From a checkpoint of a small transformer trained on Wikipedia.
Training: a variant of Muon for these matrices, 426M tokens.
MLP neurons of a small language model. Each row is named by its layer, matrix (gate and up: input weights) and neuron, and shows model dimensions 192-383. Each number is 500 + 50 x the weight over its row's rms, rounded and kept within 0 to 999. Numbers have three digits each. A neuron's up and down rows have the sign that makes its largest values positive.
Before each neuron's rows, "fires in" lists the words (lower case) most often at its 100 highest values on Wikipedia text that the model never trained on.

fires in: "he"
L3.gate359:595515432525608472493467396428510421504439423495541558469549493460549585472510576474524527513518383479508611533599509488479491506470450626469525451526514480468491488513547490511493560521492453488531501464515550398521529475433554535463558547481447495425480450456433537529472549393352531527494523419523600440510524592492474575500571486539456510504543443490546501534562484488476493549541561491588519398466509474516482546619532474476542465506523427546541577522452481584440413415626470396502496530552522528530449454503532423485548519463514482491499403555508599630426517529474529588
L3.up359:450553424417530481470508401471426448491493487438415541503525525443689497511491583459429532551452371462427523511548510516503458577505568485490526425432589557517476533527578558462518582557465421424450532460543546496434476426453550549516522523420469441513453509448490591539466485472528524496484492540479499451479520462572478553393486516510551515516555450555566560489557531471473477542525479490499520400470530522433508511439589461503476424486531423533438575478520448484447527421582491516543484530554495523508499561521578471501536472551507361590467516551523496576516521480518541548

fires in: "he", "life", "born", "education"
L4.gate22:453599465522577484437634450511473544508568400479544618476563531547556537437460610517543543444541513497477521549533455477481490441452509530611494531463437589467558573478500523533607466529516494511468510489483491430530598511482401562468515511571412485467563623529503525443494471523435420450474470543510521541474505561602543426563503531530472529587395538465491486441459539557503475484532454518545487550571475476498391479470479527475499495463477518390527513493436552570400508505494615510552513421443439487509482549507555516486566448528556535530530508377482537536458457540509543460
L4.up22:439574436441498398461578470461493450565618562453514513493517520565531486498585456464498531405582582498610590560522477466459431508490413472492461529466455530473443531474537494536593431484466541412470418516551539443539559463506481519428514526548423453451602452488483585486498470357471471528512483539494448516491565573482508402520402547496443523498488566544556594505488499543510457577490456469425449590551451565484440563479470473485569488482447518451481442531478579553334509545562532488497466457489464482531481591468522521510511503567469509512552584576469456486539467576584503490

fires in: "she", "they", "he"
L4.gate729:495649449534497534523528538499571451496520549438444485372500451571534491349467581481487461526494441532595572569585592480450374583498520487455512498462519409518548521414454563561473471527550543533465516518480514442567518490496511439437558527477516519482398438488454475505521538437623558413443494519447520534470508571497486484424402497475441490548501487593499534533463398558513488548572555500554496519514499585413481543506482408456454437490447444453440487518521506514549474443485568619623456515537511473481525470479405426495522509416424501490466511403556427535479566468602448452
L4.up729:534516472535518538486473446558549580513482505477511486507490443515489572434484515567495473461549451508562437595506477491515455572460458509561475374422479406634422547543446483498580542480527507392433477506415575530470521513533530465463516461604525533472468484448499556524485529536615578438526535523407516539450425525482516552512556486475435449535486508530382508519556519615500485461465474459457523471532455389506427408487525549539463463450426443497420464511448461454481562542527468596445537505428583594448444554511483471440475557452570486495474504540529559469498551458538516476

fires in: "became", "into", "000", "become", "to"
L3.gate910:553486454504560543563490523493486546493523522410523452511493530460578494497539456426427551510516475542560531431533532515483490508475502452481552508486458535433432553579517551531404591559446488560487499530495491375480493428542491546441448567422560478550516462443584610571561531453469627523444509459542486512509609417488539532469534504457512452528543583422469528508531498400540494512492438486500531432541509506452517476509434501525444440511532534502468579447462518583592490431521504486544522501516559494501506517535528551609489434564442496520410506472517433628524512501488540407
L3.up910:540433466582542589528486559522505543495400487468479570560515554511485505485470448551437443605488575516534516550489492440445549527475503381444496491449538500612452543513516504499483552512445504547458441599503500439491409491471472490419542495484575478516547545476550429354557622517425452501520505500540466501547506554476534563565484540585553519479554568444475579548446550456527552558451530508464463493541440453528542480554561512444578487516533501502528575453542464490583503511521520567519556530503472506461589568532468531506462566501565570487470581453513519439382456519514516525

fires in: "of", "the", "among", "few", "number"
L4.gate614:488426550521420440428474524480556463560511481452522400522558544450400457515522556442529547545510443489560470589471493517509450493566480467532447457519565543488430523496490532440515390509433538495511424487505580477504427502422479478502486543506499633380407456443441532580543451416618498432538523504452503528545473444481351423476431582512526429527566596530462468463528487517574476476493518523459455470494519538468500563544516496484511574497530494498565394520554483541529459483491558450479443424463506455523415536502483556507560574472489586545512505446611504524492609438464481442
L4.up614:553498516572493547595509452534552443500489506526493450566502521459447485513508516482611533457454539495565494427525509641472566469502435504461491556509580575457534541480624540467538468516420553494478534477511500447546542338508538522560437507440437447457436597454540486559593495538504605420517476472537424555535543491423541507558502486553498440413563468524496552451488533535444507466430524464458457579572505586428506552478541443502481649509597483421477481520503488566506564465456528578489499455529471522584501554464501420579458475458452522400534478546551532482459506448579522551

fires in: "first", "national", "one", "international"
L4.gate570:621535494493483511500496454437679529392500558537522494564377568444499568499436490483545486495431521461500564456546439507529548531515508516552561528420503543570517453563555482507539600567511505484479513510391510491498556504510408479529474519525563531482417494468495433563590516460453489554433514509414512507542508444541473410416487469528476501382539523418602541552396519450501493477538515489500571566465533490518459498422550509502539537500535469516522477487579468510501508542486562494576399460438545558510496541502562456627486569547507566570429501511472470427521569584464534563
L4.up570:486526530561495447516605417550500537524451482454454525509469497606561426538433556467513487490524473514575486473493532569479442488524491471492501536503565463583406622510469460463451479471454571507485465527524520422527491525534528503472437428490374369442463459504482486513489503447519510468547498475504411547497437474496469612526534522533489538504525516483391574544457432504446500541539492454493568473572563518578554493489551398472492448492599484534571490452560499453546504611499493575564489509521423461523412453492546498570515507455459515473512528592417602515498537470488465596

fires in: "played", "worked", "served", "working", "work"
L4.gate673:490506523579484479480552513512384560440583512425514444468544492481459602507545492582513493575476492439558505471470413510451531536461611413526579560452467454558468458583611537536463426429520495526553556449452459587539496541531473445542519572504577492572527545528467516463492491539502434517572458567623530525511445482475516518556520427434456503589436481402455448538484502443546503538470505466563536557505436440522465501490496580522598472531580486431601471494587472430485544449400520450600446497581441445455494487526474518478427391546525483452462373425661467538478530564396505464
L4.up673:490555471570517426456569417494500531415480604444493440387519437428530472502485543544445398492474543499542478430448429560409578518476567502532567587493541501536421416540511449516511510454434480505512541461412488541530535561551503474557542539513492479477440445555548477468476406516550515439479499553617542613478479512578604532558474474474470529492410533447458476587503433426462452500534520539419486515508510418504411530502515612453562477573472564480533514530565538489437515443443495522541494484527518456440542548578471501588442491496592574471489552445539446521472508576440540563

fires in: "career", "life", "early", "education"
L3.gate237:459427556471588519452518549522511515471427443498491525543538488529454491530504484528531471604504524513405520496511467536521480417484561501485490435442387577440500554576434537455481473454469475493541499508516434515473529448573455526500454595577457584508560463500457477447512483516474407506507493542529443545527509420541553472380523486561400492471460521469540531434484457551570470553543570556541537485458424504461512612454450596501482561556567502473384480504548451497527494566542485518444468405475468541559490589457507450401489498488454465595388544434438473535494525602522480441
L3.up237:426450469576516459487474515458501528450504456555509473480490480473533585525474560519438475477456445507524533439555516526543478438450439499533643407461516512525448482483458600466488502550483427532420504467427452373531486479515536495497485527505493469551499466443532458504445461529441489463555492453431437482513489538548425448459568533429416572492511471486490544504437591503422505468560560511494522478521500481440489507557575463545482540451461586567506467433412507565462496464532533477591498527550590489555406471474520428507505521501545427557560478445452501425505526593493530558

fires in: "as", "of"
L4.gate943:514479512450440456504547490581495517468523435514540521515580507497527450552505488488515598522453509554526556511512432541474395550411469518551477519580490488496493502575511501510473540467545648584477434551571564500452502436484493417512566502551466465584549530496494483571581532550519591520506478508545484429586487411586569439569487451520409544437528493504453444539509392527519491440393507471427620382558405466471507543568479472537398527543525512509525594546591472416608538518550481403544535485412521440628505497503495545483506523481480537429436497525476528584525505579539492526
L4.up943:500487480408545605583641524439477495557545469540558417559521537495491506579491535396557503496442561454561474517477454484494424537495496612519449555592429474595498464607409557461496473529562579534480474525501492589487495424537449501530464469455590440558539491444447426531497434571507499509511538440454411469507560528599536536548493529500562524561529489521491463495482495434529587467395501510397462421502502453493461505546509513548476420537526518462564552531526530484413598540556543405596513510488450466574465525466594493444458542559414465458493523537439486524580512439502547542

fires in: "other", "of", "their", "another"
L3.gate273:497477512524425538480511481570434471535455453564489503416553560539564598498455513475567460538597481502519530471522397430482517425519541486489460395418403473458469436554535559535458487536436467520606450432470459501475580475500538508466522541437511451545555390530527394521512524491488621407498511534520524527488524465508548582476516518501448457429591546489603523440462536523518595527547463466500614468493490431509470504539469542534478577492581488445496456575466521453587415428538533504445457444461489445503545539483542390491463562514468486592541470525547459471451536492548425544
L3.up273:361381488535523403482523427506469517516429470487491579469510436514562536483483374511504588461576496516522541441505546541520510489393472487486449489494497403500576550468488539487474468528474520442596441586434407474434524482457496398411664469573542567458476516526539451499524463533484497470476471487558527586431490478435573437510511425443498514565531429528476538415537462536462484503523409506493558483468490581514474615494420551436541421491599600423500461504436506488511612529478445497478550428442404530499471524409540357497390529501494502462479552556523521432445576431509452454

fires in: "this", "that", "each", "latter", "intestine", "one"
L4.gate314:529563526449565515547580515485471469585478423563466551502454576504495499487573491401552504509532504564495513536548440574572468484600474531582523540505544489528500543469478500427575452443507561424506529475590479496500478425530527476529497487514474473453503518537473536486539560467461535479491404550506534410600539446506603540481487514542567548504603497590525454478434502483531505502492409481469410500495438524517534407458480489554530467552506483511473536481504492461569367509464544536492506468491524505444609494415442483505441464475486559470440440588542494636470453473557509479
L4.up314:528644578494524440517487494514465522448519558595422502450567468557533565520531491538569523432522509614489522530565442523482521502426516469517599490519604519493496434536477475529473607439497532476562522461500484626503596470576510515480540518496407498469502475517562456495485481465555604449473499531556489499544545449502546441511477495444420549571614462520478512566478540498536516551578371381654502499482468552536476514523413476499517475503514475518485589458539422485518480489486532607530486571513471490488514526484529472483472517487428439398432440468412402550557448588560498476

fires in: "there", "what", "thereby", "it"
L3.gate212:501553333530520434429468475420469523459542531494472520546478424555544535570474479506511557514525523491518619404602561510514467473533479568589519451524533531508432497443405517517485559489463491461607452471588519488520489468463508579494485436487470459501495485422511529520503405601459491520563496464490501443579443477550400467520584559567506543553553498540496506437513488471490455482401396541578531509481538479563436460474460520464458458476461503489439476526480586546499451461523475610441490474493565484494503576504398401501455559463456462526461466442559480492436478369455514572
L3.up212:480560464392603347521450438398582494548594556519584586547488394518430467438461576476508393457604531507583528541584428424531406462432541507546493481510506494549503453526459452480479553435504525562529560472528527448471419535462486508494521518490448478539559557598465524466529575585476489506491499421539509448500495506438581530516382502422594442478464503454565554426559458490514537497482510451516473471489428513496441482443538548474420458549505549486472573527505558538455443444572558642457441500551586546458525506565495421558617547492522487489449502489498446551478391460561466487

fires in: "0", "000"
L4.gate902:523531488526548534491440556431470503507483544454445515468518566508457541490542478463406522472571546484614553474396498562474471451486518527441463470443518504544499472438527528458445465400433418531484502471498389500525588467545527434428446558533480497526533416436572542405555539495459543428536490481428477522452532445514528554404500399562479483524524532460486556477472390544526519418499489425493492457476554577575509463462499482516390543506547547554627577365417488501489546467398423509390565573547540452446497559540498483538498412487508502504600500578398481509473439445501510447
L4.up902:517596453510525463504523515485488536548483485535458546611551468560483478444484516495507422474387527462465463487483511474489585543459516469547481551558485438544470439457591530377460569549492497447515498482511532540449570487511515562501529446553562484465432505446558490576417703504482473409467526365470577416531500538451598491482512479565422556488427418506522441582467567506425478580476510508522569500562535442456475465567547554464411469514492458577504560433604483541501540442636576593545482412564500503529552550456597454468458553538486415472556455485465487439461523475441487468

fires in: "school", "town", "academy"
L3.gate385:433553418478553469500498482506496491442479456492475492512522509539373540589447516496474507604517416530467441561541528456528496506448530524426468577525493572570437570434505480348542552425457477400499492463480504477430523516451509473507523565492457444482535429462447445479426441472485499482519504489450510399555451417513549524537413423483504524463473476505428504492427581456498539599452524464562473404475442597536485585455513644515493506472571454517506534426474631509520554521565390500443527461579508472450505517592607459524446495450508556445501518520340546523590472499581477429
L3.up385:482523540556465405542547560497505463494547509476522550598538453504528454593466498433523543482511531512488484470528419463498484479566557496481391564526468549524426513618504502547542448428580478536562592504469525435378487504598508527456557414551582553480510476593520430383461484492485452565486468431459475511548419456319513482493457501530571435489523518532490584507477629523469469514556500376415468457540543544471515492516601557540430584444552481452428613524472475493560439472494513405412535472535422442478476419487449480550475526529413594469492467537315503526493564477551419504

fires in: "women", "life", "kim", "body", "christie", "cast"
L4.gate761:499433523499545568506386542475550547373508517511572538465541552440535530448514515467453520498564534454463598533499513507509492503444518477461554551518419521428514524550529437631538506439448394490567502512481428451520489501448490477445453407564567522520505557488463465503509488492453403523450426440476411498489473500409463522486568457580563449449535540577450573516562511557484448451510495485521498543455542495460479534486498493482533481488521524493415568499479529489506538553523569456486559455433448516490485606497412431447631431468477465513553605616443430538514544426506469537
L4.up761:487452470462524525534498499448506529464538415486442541408531562582548536406445498531500524436583501518575558511490481483460519428478434535546559569520587449499476527536554493477573607393529514523520547463435482367442501494529455509472508509511444568496497527534580449404532550498407514488404439431572386525443535553402565483636446459579481498456512542444506517534491536510500450475405458523556388558494563427471504560505466508480554462410443467431500363519519493521440504558468565521561553524577507511501527553445438453478518425462464421445474554589449473511492490550533619482